Part of a small language model's weights: rotary positions, a variant of Adam for these matrices.
MLP neurons of a small language model. Each row is named by its layer, matrix (gate and up: input weights; down: output weights) and neuron, and shows model dimensions 288-415. Each number is 200 + 40 x the weight over its row's rms, rounded and kept within 0 to 999. A neuron's up and down rows have the sign that makes its largest values positive.
Before each neuron's rows, "raises" lists the tokens whose logits its output raises most directly, leaving later layers aside.

raises: " place,", " place.", "ş", "aus", " more."
L7.gate507,228,148,206,205,270,229,188,275,191,138,214,111,209,160,187,198,186,240,171,238,171,179,204,173,222,207,168,247,302,208,200,213,225,271,276,164,180,225,206,111,206,184,184,173,292,223,199,259,176,128,221,243,68,187,226,232,160,212,262,170,197,201,241,193,195,238,275,294,171,233,207,231,188,122,276,252,139,261,232,228,277,207,186,203,169,204,205,101,145,262,242,201,177,205,184,233,242,204,175,228,204,244,241,226,232,204,197,202,129,287,190,154,235,279,169,202,208,140,161,216,172,171,139,165,207,211,188,212
L7.up507,230,176,146,214,251,242,211,213,207,254,272,174,181,194,162,211,230,249,220,203,198,198,210,183,224,172,161,181,190,119,228,188,210,126,186,144,241,195,229,289,225,188,193,239,109,217,198,229,176,146,186,154,245,234,115,206,167,201,106,203,282,166,180,144,101,307,193,191,215,283,265,228,249,235,157,199,190,221,214,216,184,147,215,186,154,200,222,157,107,175,249,204,201,176,224,186,203,202,204,193,173,227,219,193,190,242,202,242,215,160,246,198,269,221,166,228,169,219,191,259,284,239,119,211,209,176,206,183
L7.down507,173,177,142,193,169,240,213,188,216,202,124,207,212,174,184,256,163,212,185,206,274,120,182,276,185,224,277,153,233,180,201,229,166,135,216,158,182,262,153,198,180,157,171,176,151,306,268,114,179,247,199,262,267,149,240,151,190,138,179,184,232,151,140,201,204,213,187,150,255,222,213,191,251,209,194,231,227,225,209,217,179,229,320,172,230,169,224,253,285,180,215,155,209,263,247,239,200,231,249,230,141,166,256,152,205,237,155,199,165,191,226,218,201,201,260,232,246,187,182,215,209,211,151,196,285,194,204,253

raises: "°N", "°", " years", ".7", ".0%"
L12.gate630,211,121,245,189,264,137,189,257,150,162,232,148,205,161,207,154,182,215,166,208,162,207,128,204,172,164,171,229,153,209,262,169,172,136,185,179,159,133,248,172,158,182,241,216,237,198,153,252,153,217,194,161,245,200,180,213,156,173,170,217,222,140,221,150,175,267,114,229,220,227,235,222,232,215,165,202,259,209,191,202,144,265,163,238,180,253,175,203,236,207,207,208,179,178,229,189,225,204,180,166,200,210,266,235,212,167,234,213,167,244,200,186,187,206,229,205,197,217,153,193,240,182,140,188,222,159,146,178
L12.up630,194,235,197,206,269,200,207,216,144,250,148,225,205,156,171,253,227,258,224,183,164,202,208,232,187,220,119,210,160,221,259,180,169,96,185,183,167,245,205,126,197,206,226,279,238,114,222,185,182,200,187,168,187,194,232,211,177,207,161,130,165,204,208,185,227,246,168,174,181,155,203,214,212,141,149,207,277,196,258,181,154,239,155,200,243,194,169,173,170,225,185,194,214,133,179,200,226,184,180,274,140,240,150,224,161,195,234,206,183,238,229,228,184,255,208,237,218,186,113,214,197,259,155,118,217,181,193,226
L12.down630,231,245,174,158,221,170,268,208,207,186,213,190,227,160,181,215,190,249,207,205,174,210,183,242,185,217,196,197,188,361,147,203,196,196,162,230,226,149,168,186,197,173,222,264,144,194,284,167,158,205,153,166,205,219,193,205,188,184,152,197,192,219,184,190,230,235,180,237,225,96,171,161,187,211,179,210,203,156,201,312,147,198,149,219,224,371,176,197,200,236,235,298,170,164,228,188,231,157,241,213,210,207,192,217,209,263,201,155,215,180,86,161,225,192,237,215,299,243,173,231,251,201,238,214,217,209,224,237

raises: " ", "\n", "\").", " —", " spread"
L4.gate873,195,198,222,236,208,181,207,116,179,192,189,206,197,175,148,201,209,148,174,218,179,122,180,213,175,206,115,195,218,246,185,241,200,228,225,141,266,264,243,215,176,160,114,232,222,192,239,241,233,195,224,178,249,189,177,212,255,219,201,283,148,209,192,224,171,139,177,140,122,196,243,221,208,247,172,153,201,208,232,207,178,253,236,128,160,205,169,205,181,195,217,100,206,65,190,245,189,194,212,215,173,220,237,189,169,165,236,151,182,197,204,214,259,196,149,210,206,224,200,204,231,153,203,295,229,174,207,202
L4.up873,157,222,187,167,167,270,284,182,175,164,166,230,213,136,190,207,239,165,147,160,239,232,289,243,163,141,178,219,196,246,115,222,202,228,194,168,191,220,243,241,283,208,183,224,135,233,153,192,249,241,169,218,257,179,157,266,210,269,208,258,222,220,207,133,220,185,185,165,186,211,147,212,231,190,200,153,246,285,192,268,225,171,187,149,230,211,184,276,168,274,257,188,220,138,141,212,210,181,298,272,296,183,219,215,212,155,236,207,214,123,145,143,199,168,197,210,216,198,203,195,237,242,234,171,204,182,234,123
L4.down873,192,193,189,187,216,188,219,246,204,238,213,188,170,205,276,199,185,226,267,191,195,254,211,187,189,190,290,229,160,173,203,195,195,137,184,239,140,180,200,160,212,232,280,183,171,177,162,149,175,209,178,231,142,203,221,198,156,198,219,137,236,221,195,228,249,258,225,250,273,185,172,179,204,150,189,231,174,211,172,130,232,157,179,301,242,177,229,190,226,188,186,307,214,329,180,152,213,233,189,170,240,172,159,225,210,254,185,270,228,222,181,176,172,209,242,210,226,171,202,213,176,263,190,105,216,230,181,215

raises: "V", "I", "L", "U", "e"
L4.gate500,235,185,169,189,294,197,175,183,245,218,210,205,198,247,177,137,108,190,245,214,217,176,220,162,237,224,162,190,172,214,266,193,239,221,178,177,238,128,256,226,212,192,183,176,239,262,215,256,258,221,201,195,152,189,218,197,79,126,199,190,169,191,178,256,184,177,170,279,195,210,197,244,247,213,167,188,215,193,194,234,118,199,152,233,206,183,222,215,220,213,174,193,232,221,164,161,181,186,192,190,186,328,165,152,193,209,224,250,181,196,206,210,289,198,182,217,173,164,145,185,205,181,268,275,216,264,216,288
L4.up500,182,174,166,186,248,208,165,218,236,157,150,172,154,193,223,194,229,259,232,170,226,149,239,128,225,266,153,217,227,236,262,199,264,149,210,182,211,181,215,263,214,192,215,143,218,254,206,238,268,209,228,179,173,149,170,187,146,157,203,145,266,208,240,175,163,159,141,280,295,269,200,255,189,244,181,215,246,134,181,221,162,213,154,213,164,223,171,251,210,246,211,184,209,223,205,168,207,290,136,288,283,271,148,178,205,198,162,206,214,201,181,195,243,213,142,225,199,186,143,212,209,188,243,200,178,227,193,200
L4.down500,215,231,186,178,107,206,218,234,148,189,166,198,215,152,224,257,276,222,150,205,195,230,181,220,160,161,257,197,219,187,137,201,133,213,223,239,140,269,162,149,185,191,197,200,215,107,172,151,137,177,158,184,267,226,177,205,312,280,198,221,199,229,202,171,227,207,209,154,183,175,206,157,158,182,214,203,180,223,219,145,257,205,231,185,196,225,178,202,173,227,207,228,171,132,201,245,228,221,214,226,222,68,223,253,219,213,163,164,204,211,165,220,130,243,210,165,225,233,255,215,207,253,131,122,214,130,170,109

raises: " these", " whether", " this", " how", " the"
L11.gate600,199,156,193,203,239,259,167,238,158,199,230,160,224,234,169,241,153,181,169,227,232,252,165,245,239,137,216,182,204,205,192,164,168,121,191,189,110,211,230,130,209,214,215,231,225,155,159,225,202,182,234,292,242,181,143,209,223,171,271,167,192,187,239,180,149,188,147,257,157,203,196,198,240,147,216,238,273,136,224,194,169,211,166,177,170,130,217,158,217,112,209,199,206,182,197,178,217,191,204,238,168,141,164,195,182,215,198,182,231,209,222,283,171,179,172,201,179,229,190,209,185,132,152,273,237,228,199,189
L11.up600,256,188,256,217,130,273,208,204,208,224,211,123,145,224,202,199,221,188,197,267,215,183,203,279,159,162,278,212,263,258,141,244,219,158,195,225,212,203,177,170,209,205,216,188,173,146,212,183,207,129,132,197,211,166,171,163,165,167,176,255,230,189,180,209,189,230,218,211,94,221,184,220,176,130,227,233,237,214,239,230,200,220,168,196,108,222,220,180,270,134,257,212,225,167,231,176,202,270,140,221,193,122,186,121,245,210,147,208,245,267,197,261,204,232,219,187,153,235,175,222,177,149,122,214,176,237,189,142
L11.down600,161,195,183,156,193,237,210,215,283,234,227,248,189,191,188,204,218,216,221,188,182,269,234,158,230,319,145,189,206,232,163,189,234,219,287,224,208,180,233,258,220,224,180,163,237,204,204,273,160,185,215,145,137,229,166,229,174,213,219,195,185,248,202,310,231,153,159,152,170,129,211,164,239,291,160,172,212,202,190,230,207,209,197,219,194,260,131,138,180,193,141,227,224,253,159,260,179,196,235,139,182,309,104,174,189,184,186,238,109,164,167,162,239,192,126,207,225,205,181,157,230,261,246,179,202,250,143,209

raises: ".", ".;", ".)", ".\"", "ers:"
L4.gate494,202,125,141,207,231,184,277,124,256,199,257,183,233,223,233,165,192,182,262,176,211,170,194,233,249,235,213,195,205,181,109,173,187,219,202,202,206,227,231,147,225,190,211,151,210,249,283,190,165,170,202,209,182,258,184,107,234,146,214,174,203,231,237,262,245,170,227,202,209,199,224,193,266,232,224,260,232,243,103,203,127,181,160,221,209,277,212,127,247,228,167,281,186,216,205,141,262,172,208,267,199,131,137,193,181,238,198,168,147,241,203,158,211,178,175,194,175,283,220,148,241,207,255,197,214,126,163,195
L4.up494,165,226,173,227,255,246,195,162,168,170,205,200,178,225,188,191,249,157,195,199,187,215,226,247,154,205,167,183,212,172,180,194,295,271,174,215,268,178,191,164,215,181,235,310,224,256,196,181,218,171,148,232,177,171,211,219,212,231,202,298,181,275,240,189,329,246,237,219,245,114,185,251,254,232,194,151,259,177,211,239,179,137,189,232,265,210,223,141,205,208,193,291,171,126,172,228,196,176,186,233,242,179,198,231,233,85,250,188,201,230,162,152,183,183,207,166,231,202,187,217,255,226,174,185,149,167,241,202
L4.down494,181,288,280,173,214,176,93,272,183,193,181,169,199,222,106,251,202,230,187,187,161,252,204,135,156,191,197,180,193,220,236,219,299,181,158,242,234,163,196,235,182,191,161,213,220,181,95,226,192,256,190,189,191,149,240,235,188,241,178,255,199,184,172,158,240,214,167,224,253,193,177,231,151,187,196,182,170,138,254,155,257,189,236,173,181,142,157,271,171,174,184,144,211,185,172,266,113,243,206,170,203,253,265,224,198,121,221,220,224,209,162,223,196,222,208,172,218,149,248,202,199,224,200,190,142,267,237,222

raises: "\n", " ", "pt", " September", " 25,"
L6.gate370,228,208,180,282,155,201,176,235,172,167,183,201,207,187,216,178,214,143,138,168,151,171,247,241,181,191,185,209,174,196,215,252,160,245,199,173,227,224,170,222,211,146,175,287,203,219,206,186,194,194,148,202,152,156,221,219,164,210,180,247,181,222,217,198,181,140,285,226,133,161,205,161,211,272,162,210,218,113,119,164,164,168,243,156,172,215,272,224,175,201,207,186,206,122,178,237,207,225,167,215,198,221,172,181,116,200,176,187,181,204,215,190,249,261,206,170,219,146,226,190,199,204,186,225,212,181,210,183
L6.up370,178,236,204,170,158,254,225,197,201,250,161,203,141,173,188,149,232,181,210,104,174,179,247,242,175,140,216,202,196,255,128,145,255,213,157,198,142,235,167,225,270,160,154,196,156,195,173,178,138,180,133,256,181,258,180,207,193,234,176,243,194,251,195,158,199,234,206,173,223,180,63,252,235,208,130,184,242,262,172,153,180,152,214,112,187,290,243,224,224,263,231,180,173,183,201,217,232,206,219,249,213,202,184,214,167,203,203,207,252,111,190,206,179,190,260,257,293,151,211,118,198,225,199,123,161,133,204,129
L6.down370,162,190,239,144,239,153,199,153,232,260,187,176,148,199,212,192,178,265,305,259,228,188,129,154,258,192,191,181,232,236,219,167,264,145,190,225,158,183,227,161,157,265,231,123,233,186,176,217,191,187,200,199,235,253,130,212,248,193,219,157,239,217,191,212,208,242,118,193,214,218,209,227,191,143,218,197,157,281,291,245,214,242,163,226,223,198,133,143,194,226,166,252,143,301,215,177,189,217,250,195,195,151,231,209,265,197,212,199,229,170,207,226,188,172,225,226,243,254,167,220,203,177,204,190,178,205,210,190

raises: "\n", " ;", ")", " ", "\n "
L10.gate808,193,276,253,281,195,196,216,183,179,264,206,190,196,206,174,143,147,214,232,201,226,199,215,219,157,119,207,171,205,225,217,268,194,217,236,243,262,187,164,193,159,179,178,238,186,181,301,224,176,163,174,259,195,130,303,119,157,223,178,194,217,230,154,189,162,203,220,136,179,140,228,226,294,216,161,112,206,113,228,122,210,198,242,163,237,199,172,251,277,215,186,161,230,249,166,210,234,95,199,210,183,256,185,169,125,161,210,212,223,158,161,162,217,203,178,206,206,174,161,208,124,166,134,224,247,196,174,203
L10.up808,151,278,198,284,142,188,241,152,149,264,163,236,223,159,278,118,183,214,160,163,183,188,191,290,178,160,193,154,200,234,160,230,189,187,239,234,224,153,166,240,213,167,153,213,148,152,258,157,259,186,136,267,206,268,284,202,189,239,208,216,275,241,210,182,163,264,260,169,268,131,210,236,213,217,118,160,233,189,199,239,194,164,230,125,316,298,176,250,205,253,181,184,179,260,181,234,204,149,217,167,234,208,229,211,131,157,234,244,201,78,169,183,214,184,257,221,227,157,163,174,160,145,193,195,125,140,200,190
L10.down808,195,125,169,155,196,193,225,224,229,228,268,239,181,231,157,212,231,201,188,177,133,183,145,197,173,196,211,200,152,194,141,161,257,155,209,138,151,221,210,191,181,132,189,172,211,188,125,154,219,242,204,206,132,299,145,285,221,159,239,195,234,201,253,222,249,218,219,258,215,270,196,154,169,199,239,252,202,271,127,223,219,181,183,237,230,197,241,119,96,143,236,204,214,220,262,203,165,246,159,157,237,202,199,294,265,239,127,286,154,174,273,228,225,222,195,239,266,228,236,188,201,210,214,245,156,222,219,188

raises: ".", ".com", "s.", ".;", "'s"
L4.gate34,195,190,223,188,260,208,222,204,221,170,253,167,158,217,187,199,204,191,179,191,200,192,221,170,234,280,191,207,171,172,162,199,243,172,235,196,232,159,193,197,151,183,242,193,189,191,267,225,167,168,285,199,169,232,180,166,229,145,205,255,155,230,225,252,260,215,277,263,240,191,167,177,208,234,186,215,219,247,94,102,125,182,173,214,152,190,167,98,228,177,177,248,169,154,279,135,184,134,120,244,203,184,110,210,196,297,189,259,194,208,177,173,182,225,145,270,172,217,234,143,181,237,241,271,218,141,162,174
L4.up34,173,236,206,172,245,261,223,178,209,146,238,214,148,239,199,192,303,184,160,201,171,189,250,221,192,250,153,208,164,204,95,170,279,252,185,140,216,185,214,232,219,181,223,258,157,222,218,229,212,144,248,189,196,251,190,151,230,247,215,299,133,239,212,227,298,252,251,211,256,173,125,198,156,202,182,217,222,213,149,134,109,145,202,191,175,188,232,133,178,247,252,293,170,109,201,160,192,168,168,251,266,162,128,229,213,241,227,211,233,161,163,181,159,234,174,214,217,239,192,154,213,259,229,230,159,192,156,157
L4.down34,170,208,270,194,182,163,208,199,202,188,167,222,210,207,198,207,232,195,203,196,191,253,189,173,132,176,183,171,181,262,236,201,197,239,138,171,192,250,250,222,275,203,148,219,229,259,133,199,175,240,170,198,187,161,235,159,205,231,181,171,259,166,162,164,212,208,129,193,260,229,171,254,164,132,208,181,137,111,252,252,212,208,231,149,183,215,208,282,161,282,213,170,183,224,186,224,182,243,267,177,227,218,242,226,168,164,172,152,201,136,228,281,214,203,199,153,215,247,217,192,241,177,210,103,156,264,210,233

raises: "est", "est,", " to", "ened", " not"
L11.gate644,185,116,207,236,236,135,68,283,261,214,218,169,201,197,237,171,162,162,167,223,221,166,205,189,168,221,175,184,218,162,232,189,192,206,228,185,267,183,186,142,134,232,165,207,190,199,196,280,154,189,190,198,256,248,172,174,207,201,187,153,155,154,165,208,248,160,266,238,195,207,239,242,258,202,206,218,222,184,196,201,125,217,243,220,142,207,161,206,274,126,161,136,233,171,267,214,250,201,200,186,184,204,186,196,206,218,150,169,105,205,267,206,247,225,121,216,181,219,167,141,208,195,223,236,215,232,209,177
L11.up644,112,203,205,242,220,199,186,243,240,192,272,176,143,192,184,179,133,209,202,209,222,221,190,203,172,215,198,303,213,142,213,143,210,192,220,140,252,191,255,105,118,246,184,237,219,225,169,222,172,161,204,204,226,241,212,167,182,208,201,182,215,232,188,153,178,236,228,241,181,175,170,253,197,220,175,180,213,192,196,242,169,192,200,165,164,204,146,270,295,145,185,174,157,229,248,253,225,204,212,185,218,169,143,145,261,163,196,185,196,174,214,151,227,135,172,228,226,172,184,151,194,211,215,256,158,236,272,149
L11.down644,197,178,129,216,234,188,174,178,211,216,197,286,256,201,162,164,183,207,236,143,197,232,163,237,175,219,199,248,241,179,172,173,158,240,171,192,154,132,248,206,232,234,200,221,256,192,212,261,212,178,187,234,173,213,171,208,225,205,272,233,217,236,159,193,216,267,187,283,207,157,228,212,189,273,170,148,205,168,134,130,261,222,242,175,128,248,181,204,145,206,126,148,206,255,240,186,215,186,170,140,283,197,118,196,223,185,147,131,121,174,205,168,225,196,195,227,243,158,204,186,245,233,176,263,212,282,199,181

raises: "ini", "t", "ine", "zo", "ines"
L12.gate43,177,210,212,172,216,270,212,202,212,294,168,190,184,181,150,119,259,245,182,232,162,160,185,227,193,216,243,252,164,161,284,147,226,214,236,177,183,222,161,218,272,210,188,233,203,229,208,197,217,186,215,159,211,225,186,226,169,182,298,206,172,223,109,163,166,130,294,276,256,178,209,139,174,181,218,234,197,219,213,262,229,197,169,174,216,147,240,185,245,205,231,177,220,172,257,198,195,213,165,166,272,156,206,201,186,239,251,257,236,180,174,189,164,152,204,216,167,131,268,228,209,231,187,221,172,169,158,132
L12.up43,204,269,143,184,230,223,203,241,198,199,220,183,186,244,212,156,153,208,172,264,176,158,193,251,212,226,322,214,280,221,169,233,172,194,269,193,222,197,164,196,149,177,178,310,244,183,202,177,182,152,167,238,240,184,160,262,179,120,182,188,172,180,170,198,261,266,211,266,176,230,198,179,197,206,185,249,189,159,207,207,196,170,176,201,204,137,250,83,218,152,239,239,208,202,174,176,151,149,201,174,275,145,205,201,223,249,188,246,204,250,222,193,118,111,158,156,199,209,300,215,216,235,198,264,200,202,213,203
L12.down43,249,242,218,167,203,177,233,168,207,212,237,181,255,197,175,215,169,174,190,177,154,221,223,174,184,179,173,212,204,247,198,224,262,162,189,187,226,188,167,212,234,216,211,196,198,169,178,175,251,148,215,201,232,216,208,312,185,206,154,174,195,175,227,179,188,158,239,214,174,216,178,171,194,191,204,181,176,166,245,246,270,128,163,161,210,155,172,165,224,177,203,225,159,260,143,199,169,239,103,162,153,278,257,252,248,219,240,220,184,227,179,208,199,216,188,237,229,229,258,176,185,269,142,154,164,171,196,253

raises: "\n", "\n ", "'.", " ;", "at,"
L8.gate233,153,280,192,237,156,270,256,185,139,158,249,170,174,234,202,245,165,237,246,228,213,240,248,220,157,178,180,93,156,247,203,198,160,182,205,277,165,196,196,259,204,246,148,257,147,216,278,253,191,205,226,150,174,133,182,175,125,196,163,244,202,157,136,211,188,170,249,190,193,197,225,211,190,249,176,207,191,207,230,158,190,264,175,136,273,260,169,227,194,182,282,138,246,164,189,158,191,178,176,194,160,206,138,186,216,218,243,196,231,96,180,188,142,180,201,145,239,216,190,231,126,207,219,226,196,216,160,168
L8.up233,182,257,165,221,183,191,203,288,157,98,220,124,224,168,173,178,237,141,259,200,214,204,206,168,184,176,148,151,215,219,187,183,231,185,149,246,180,188,225,224,249,220,210,184,129,160,269,212,169,210,204,208,210,98,194,134,173,203,120,214,183,195,105,152,239,209,206,95,172,187,247,194,198,221,170,228,237,80,216,147,194,197,143,139,212,198,193,224,212,184,294,190,216,201,124,231,225,240,226,205,178,219,176,119,164,132,234,202,234,164,112,168,189,148,164,215,186,201,156,194,172,167,227,234,214,199,181,161
L8.down233,242,162,216,228,237,184,172,206,231,256,174,285,202,225,192,193,160,253,189,140,193,151,201,212,234,194,165,235,190,218,210,215,192,241,270,127,161,164,155,164,158,145,188,168,243,162,153,212,246,200,144,228,176,270,177,264,171,206,303,135,193,207,295,227,192,185,231,231,148,187,201,194,254,157,227,231,145,276,222,232,207,144,240,270,205,210,196,244,218,219,116,195,176,170,239,209,154,170,213,175,237,188,205,227,218,232,176,226,161,226,288,242,223,271,167,224,241,219,211,147,257,198,188,182,162,146,276,232

raises: "ic", "ices", "is,", "ization", "is"
L12.gate23,251,214,172,163,199,214,176,80,167,163,257,93,192,271,145,218,142,186,205,257,191,214,120,233,243,205,138,211,160,130,269,165,240,195,211,238,203,208,136,81,209,223,260,275,176,225,209,171,211,141,215,202,166,182,146,201,209,206,279,205,194,223,183,170,184,166,225,287,194,122,158,157,196,190,241,215,202,174,254,169,144,235,169,260,185,134,130,194,227,158,226,228,188,140,203,235,149,196,204,176,180,269,207,149,249,179,206,138,261,236,183,206,164,176,152,159,245,194,201,204,147,217,136,184,171,194,103,209
L12.up23,167,201,226,151,232,192,195,179,165,192,190,206,204,245,137,184,219,175,129,211,259,212,165,241,238,135,204,250,262,198,226,242,309,183,254,179,151,115,184,155,239,239,179,203,194,180,271,226,263,207,217,205,242,174,254,224,225,135,253,204,191,231,171,196,184,199,198,220,216,214,173,150,232,214,223,212,221,239,228,144,229,248,213,249,169,155,155,242,267,200,212,167,191,140,250,189,180,192,243,170,157,268,209,131,190,213,258,187,200,199,180,254,216,142,242,126,235,144,147,104,234,234,124,116,199,167,160,256
L12.down23,148,186,130,189,246,166,178,178,155,267,190,236,243,272,239,194,166,155,239,117,289,110,240,175,202,165,172,239,204,239,241,232,244,208,193,212,250,253,132,202,243,248,147,154,133,183,248,229,199,146,213,254,205,171,146,196,178,181,179,165,216,154,183,140,211,215,186,218,225,195,228,132,208,214,197,234,189,143,205,213,258,208,169,183,204,148,200,164,198,198,180,131,240,217,180,232,144,141,184,146,243,212,202,188,217,192,206,204,213,135,207,224,199,234,190,204,192,209,116,180,243,187,173,191,188,148,226,187

raises: "Q", "I", "O", "U", "Y"
L4.gate18,176,191,233,202,243,203,167,164,203,194,194,214,178,223,177,199,233,219,178,169,146,137,240,230,240,195,156,108,219,238,248,228,203,287,189,221,203,167,235,172,169,186,235,221,266,234,327,195,201,217,197,188,184,172,235,228,184,197,278,163,205,209,219,196,114,194,156,166,193,209,152,222,258,173,175,82,262,212,227,244,156,248,183,191,209,205,200,235,202,242,198,168,219,156,221,201,197,244,176,191,165,238,217,192,214,161,263,222,183,158,190,193,189,223,202,208,211,193,145,184,176,186,236,207,181,225,184,152
L4.up18,147,209,235,224,315,151,181,158,226,185,186,213,244,188,189,188,147,243,195,215,240,174,229,224,202,205,170,158,145,223,310,249,191,244,146,237,212,160,260,237,176,226,237,206,254,204,222,204,208,283,215,222,176,92,191,189,170,175,264,181,181,136,251,202,200,169,141,215,238,202,134,161,210,234,190,124,262,237,225,243,146,237,201,200,186,194,137,209,247,248,210,176,217,160,231,184,176,212,251,195,134,290,208,184,163,151,272,278,186,207,229,208,162,185,192,165,187,130,154,151,187,194,321,202,222,203,136,230
L4.down18,262,223,157,197,114,211,226,263,176,190,207,168,148,159,233,205,204,142,198,190,169,231,160,162,154,216,222,272,219,210,149,177,190,118,201,207,169,234,168,136,255,178,197,200,150,180,121,227,205,175,160,178,231,269,193,209,250,232,148,263,205,234,156,180,223,187,214,221,162,182,239,219,223,217,218,250,129,161,173,169,237,159,219,209,181,209,234,185,161,133,197,228,169,217,161,244,214,181,195,229,270,128,220,246,232,281,98,125,212,225,186,170,197,183,209,217,246,262,248,243,248,217,125,198,168,202,254,194

raises: " ", "\n", " —", " 0", " September"
L4.gate1106,219,220,209,186,158,205,140,174,171,238,169,221,157,189,208,233,236,161,185,212,230,171,225,139,210,167,89,208,163,220,233,162,190,228,176,162,241,242,196,215,170,185,194,233,254,195,141,188,196,283,216,142,150,218,240,186,219,195,142,190,184,267,237,205,251,168,246,199,143,233,211,216,214,254,167,186,233,164,264,152,169,157,172,181,125,176,212,175,207,140,173,167,189,101,163,215,175,189,177,198,128,218,235,202,187,236,229,203,198,180,214,192,255,226,177,149,190,180,205,201,270,222,266,243,197,182,208,140
L4.up1106,165,237,188,156,214,273,192,192,177,246,144,242,203,191,188,208,233,254,172,159,206,211,299,207,146,105,203,193,172,265,181,161,232,176,190,172,170,202,198,286,275,209,226,225,193,233,164,188,190,201,152,137,185,177,191,222,217,251,172,220,204,255,246,138,169,204,191,152,235,166,101,230,225,194,204,198,283,224,224,245,178,159,167,154,223,262,201,212,176,246,217,177,231,227,110,217,187,161,244,282,202,220,195,211,198,179,210,217,196,97,161,147,201,156,245,240,224,147,170,150,240,240,244,183,85,201,259,160
L4.down1106,193,163,176,184,243,195,266,202,202,179,234,158,254,215,208,152,178,217,221,186,182,219,107,259,201,249,314,213,180,186,154,237,174,136,194,237,159,182,188,183,242,218,188,164,170,189,267,223,202,153,187,268,244,204,161,238,172,252,244,207,197,184,152,174,182,235,154,181,258,164,192,157,179,118,213,199,140,232,179,243,221,234,217,186,261,259,188,216,175,262,221,241,194,331,238,173,202,214,197,205,279,172,165,218,201,187,186,191,202,225,206,191,158,179,228,281,197,246,220,178,143,162,122,166,224,225,178,262

raises: "ened", "bow", "est", "-b", "ing"
L4.gate1073,166,151,184,195,301,223,222,168,145,144,240,170,187,190,178,151,155,165,197,246,184,219,164,216,220,224,189,196,205,176,125,166,171,158,308,155,185,193,214,121,147,200,188,191,184,204,228,252,182,107,217,198,169,205,205,158,240,171,232,205,204,233,161,252,181,160,231,231,196,244,207,180,159,219,196,212,138,166,175,108,214,255,138,253,165,174,223,188,257,225,136,178,209,232,258,174,178,179,177,197,228,154,200,137,187,237,217,165,154,257,204,308,234,194,119,223,201,191,210,184,221,160,230,172,232,185,169,218
L4.up1073,148,167,178,209,261,258,248,234,171,82,225,191,197,198,169,191,174,170,191,192,170,231,204,285,187,188,158,165,159,229,126,176,210,198,290,90,217,157,196,144,198,239,166,216,147,231,222,275,242,170,198,150,248,221,234,187,206,191,222,244,135,250,123,233,171,195,184,260,197,201,198,217,87,144,122,212,193,154,140,131,209,184,136,236,249,241,240,267,213,234,182,191,176,180,228,194,192,188,161,191,272,179,190,148,213,175,180,144,164,227,171,203,182,215,158,194,180,214,236,144,277,209,301,145,231,230,186,191
L4.down1073,106,190,220,192,278,198,229,301,153,123,181,232,145,240,172,187,187,190,192,189,197,236,185,253,208,154,183,140,134,268,138,157,172,244,238,98,219,141,190,176,243,188,182,209,169,256,236,214,237,212,199,113,228,172,244,182,251,207,202,200,97,220,133,200,153,162,180,235,243,176,147,197,123,164,130,198,158,161,133,158,214,181,158,246,173,214,213,250,178,199,188,165,199,205,240,159,185,198,145,154,280,242,230,199,241,188,172,187,220,215,183,206,169,234,194,220,140,212,280,137,290,256,260,122,191,182,198,220

raises: "ies,", "ies.", "izes", "ies:", "ated,"
L10.gate860,161,253,187,260,192,219,222,187,130,169,267,183,224,173,208,301,226,204,211,252,224,249,192,169,188,193,263,212,211,179,279,196,244,217,206,221,219,197,238,192,196,181,190,196,168,269,186,195,220,192,168,210,216,215,220,226,218,223,244,197,233,155,163,216,81,238,250,262,194,146,123,202,195,206,205,291,113,296,146,183,213,231,206,209,228,194,154,184,263,150,190,214,161,236,166,218,253,219,218,154,173,198,191,198,187,193,201,246,146,246,249,188,215,209,199,195,210,187,153,201,219,204,243,215,152,226,239,160
L10.up860,195,165,168,229,207,241,242,229,238,264,229,126,208,206,236,241,153,214,165,237,208,201,241,243,172,179,128,149,151,152,249,206,178,159,206,254,268,176,195,224,190,195,171,169,205,214,241,225,290,152,207,98,219,246,157,248,168,195,174,263,183,187,186,257,225,144,251,185,164,180,191,195,262,248,146,139,169,249,216,185,251,242,314,178,220,253,266,203,259,166,223,243,212,197,152,216,153,171,137,217,131,211,201,199,133,171,212,149,141,191,226,247,205,195,213,181,217,254,193,200,189,206,219,203,229,225,162,215
L10.down860,182,191,222,201,260,195,209,182,160,226,182,257,144,235,116,137,223,157,258,221,126,208,156,219,202,226,171,197,199,192,253,292,204,167,160,277,128,212,191,182,159,151,252,207,246,188,233,206,169,207,218,161,128,253,209,222,225,193,202,179,222,171,202,202,119,175,202,177,179,186,204,223,143,160,227,221,230,216,173,156,92,147,158,182,184,234,152,210,175,187,152,173,238,196,199,203,78,233,160,208,240,192,245,204,194,158,166,177,245,190,183,166,180,202,228,186,186,111,246,282,265,226,189,217,143,174,243,188